Weights of a small transformer language model.
Size: 13 layers, width 768, MLP 2688 tanh GELU, vocabulary 8396.
MLP neurons of a small language model. Each row is named by its layer, matrix (up: input weights) and neuron, and shows model dimensions 304-399. Each number is 128 + 24 x the weight over its row's rms, rounded and kept within 0 to 255. Numbers have three digits each.
After each neuron's rows, "fires on" lists the tokens most often at its 100 highest values on Wikipedia text that the model never trained on.

L2.up1980:133101113123132142131107137105124115149159122099170121174136142144090096096128123099152105111107163135076145182174130123083125160100166163142141125101136123083124117095116122141114178131112119146099104134168133093141154133084176126129130163170117117116134159149146127143145156151160114119
fires on: "w", "ou", "ans", "j", "n", "s"

L2.up2652:082125154186122147135102163124119103178130126148138122131162135118124109113146153132146119163111091109137121042098082138097148161121159117136133182156140127054146142127122122144126107145168110146117152101115110160124117141100125118132137129145118137151115085154124122118179138155108143127
fires on: "–", ", ", "ow", "ord", "ordered", "ought"

L2.up514:142146155084111149097140158123104151119134117099153126106115111148123122150148153128108143143133115183111131120099121133144143119116132125102139105105099129148140088130120145110118117104094162144143111117109134152132120137104136145158158121062130128151158171078134107090111115113141180151
fires on: "g", "ai", " air", " Blue", " Air", "ing"

L2.up149:132137129135093156140149171135131109121080098125122162073085154150123136160134115151144101120125131099079167106187149103197111101150092123139096131116120141107123159096112151137112093128146097130154090147112162125124096086122121165155137134150125111118130086125101130127151143117080113123
fires on: "j", " y", "Y", " You", " you", " jump"

L2.up1848:148120154156125143143143134119102133163125133141126099122130143145103148120141192115124133112143136137142148117147173139139165136117126129129123084114145143090110107128150111120139134094095118129105131090129175115127137106121091083111100143158156135162122132115146141189125138140139130114
fires on: " |", " as", " |  |  |  |", " | D", " no"

L2.up1888:111103119110173106125143146149169132159204125172076124159116133152080121132146091100110128140146138142144113110118125106095093109086121131139123132089117117183078123147144127095134145197108113138137125118100146166123144117151119163120154160169128105053147097093153152137135135104173132105
fires on: "–", "ü", "-A", ":"

L2.up833:131106123152144129157134092126105115109108128162098135134133094147073150129100083111064070131109126133114095110107116125122139149099147119107134128122143131133137073110198095127151109146117145127124114126111127142128066144094171115119139149109117152137135121132134111121162100124117167111
fires on: " time", " end", " part", " highway", "ist", " station"

L2.up1571:136132101110132114114126160099118137162101130154123092132124113088115099080086145101078118148130113120143135135136144157090136101111138068134144122112113112107143135119129153138153104171107130160154122120214144144093156155111109161151132136122123127159110117079153111119132153141155129126
fires on: "end", "ell", "alk", " pay", "ries"

L2.up1964:186093118079129120082115135138084086137113099140120127143114134128119100068102118085095144161127101127087133149128182122113164134126164112121130140156137123127142181126118136091095147134106115121066153080206131124114128098104141078146131173099075143124129142119163104148152157177110089119
fires on: " more", " not", " much", " some", " part"

L2.up2402:146137130098135107146132157133146104148074093116113138155101109097163121095104112108136167094151135087129127194118131113131149131132155134134109068129140117127143092139142152152131136142107092157119112185151131105120165089121098154119142138162154151160110110155108111100146129126141143131
fires on: "il", "ell", "end", "r."

L2.up1832:107120128140118127117128152147143122102159071111140149168109099117106138183181144124181137135170126169115093113122137151114166089113144122125130163139135114168105157103105128141155126109104144173129114150152167204132123167131116140149131135127104138136090138092136133099124101076161149099
fires on: "w", "ing", "e"

L2.up2023:097139102146150103116140093113119149159119132124115084151127126126144182138135122100077114132139179144114119100071154113121150144135117126154104127144130132102075071144117142139163157100130166106065137148144115108128111153133166137094189100087105142120120100174094110143173127102122127147
fires on: "w", " w", " sw"

L2.up523:140082118149119145111106125190160124139101129154122118112086179132121143122130127129121128142130112135120139106145147155109119147124097122142103155127070137138128163113126127137086138143130144110134148129124107055109133123115132145122102125162095130110115114133109149135127054110130161137
fires on: "ul", " can be", " Par", "ule", "iam", "uty"

L2.up1005:116164138145090119133131128120156127091119127147159118114157134137139135111117124160095091074107144135110130118152133129134137138108158114099149130185072147123140086119090106153121150124120119144151152136130119183114128095061140091108164117091126141108120166088128144099120107128167111129
fires on: "C", "A", "D", "L"

L2.up442:123101141145142175117142097135153168103116149120125107121111158131157137181154129138093146149106117169119152087113163146180106116159129129121167188117172082091133150126136105131129122127129156135111171150131105110099149131141148140117163144074069120094099143136135138101143112126104154104
fires on: "M", "O", "U", "V", "A", "P"

L2.up694:102129128146108103140086121090148146067120148150122106140106131151109121133150132145130176138115120118120115076126207108107143137103118163124149138089116117137149136114091126122116087135112070111124145123153148171184137167154163134116111099116092155106127131107100099115155130145129149146
fires on: " post", " record", "ium", " cons"

L2.up157:142138108174146118106119092171096129172099129113110132103105121099087131103115127157165137102120146151133135144081130136123160106114152119103109142164113182107106118112144119118121135115104136137141128136083129101111105160156105138171161135116096086111131101147128098134152152124089178119
fires on: " ref", " rep", " Dep", "ij", " Pe", " dep"

L2.up1727:148122134126127127118127116127116168107143122120099071140129134117119139106139157124076134082094081150124109132147153139158131091141134126142142136147175183141150137098126110158168045131113106108107123133188190135151165147130098146158158097122113103122123151136102141100116110117129165135
fires on: " as", " As", "A", "As", " (A", "V"

L2.up891:105157115159088166117134128121089092134137154144100113132135121107152142121104083135121125145129097150122121144103117157115074129095121126152103132148103109129132118135096130133109167133160137138145124110131173116146140135098112108125148136107143130121115103132131210114145088112134129124
fires on: "ir", "is", " dis", "ç", "ic"

L2.up667:160149148108104113116140129138115131126142138111151092130173142148136134151102120102155121104134121125094114115134145151153062076129092137103112119139167127168126103157113104144120123093094126172123163105178126113115133122104145162113123144092116148080120125135134119079132144118151068128
fires on: "a", "o", " them", "ed", " too", " Sa"

L2.up2489:114141140184097122120124168112137137097128075120129111123089152090129095148162167107120115099101144111099147104116140175108102113122104139131141153160175153147123141158102101123131101121141129165126130106171085149077128159159130121135102092110144102136087089120166113139127128122126142154
fires on: "re", "red", " real", "ry", " all"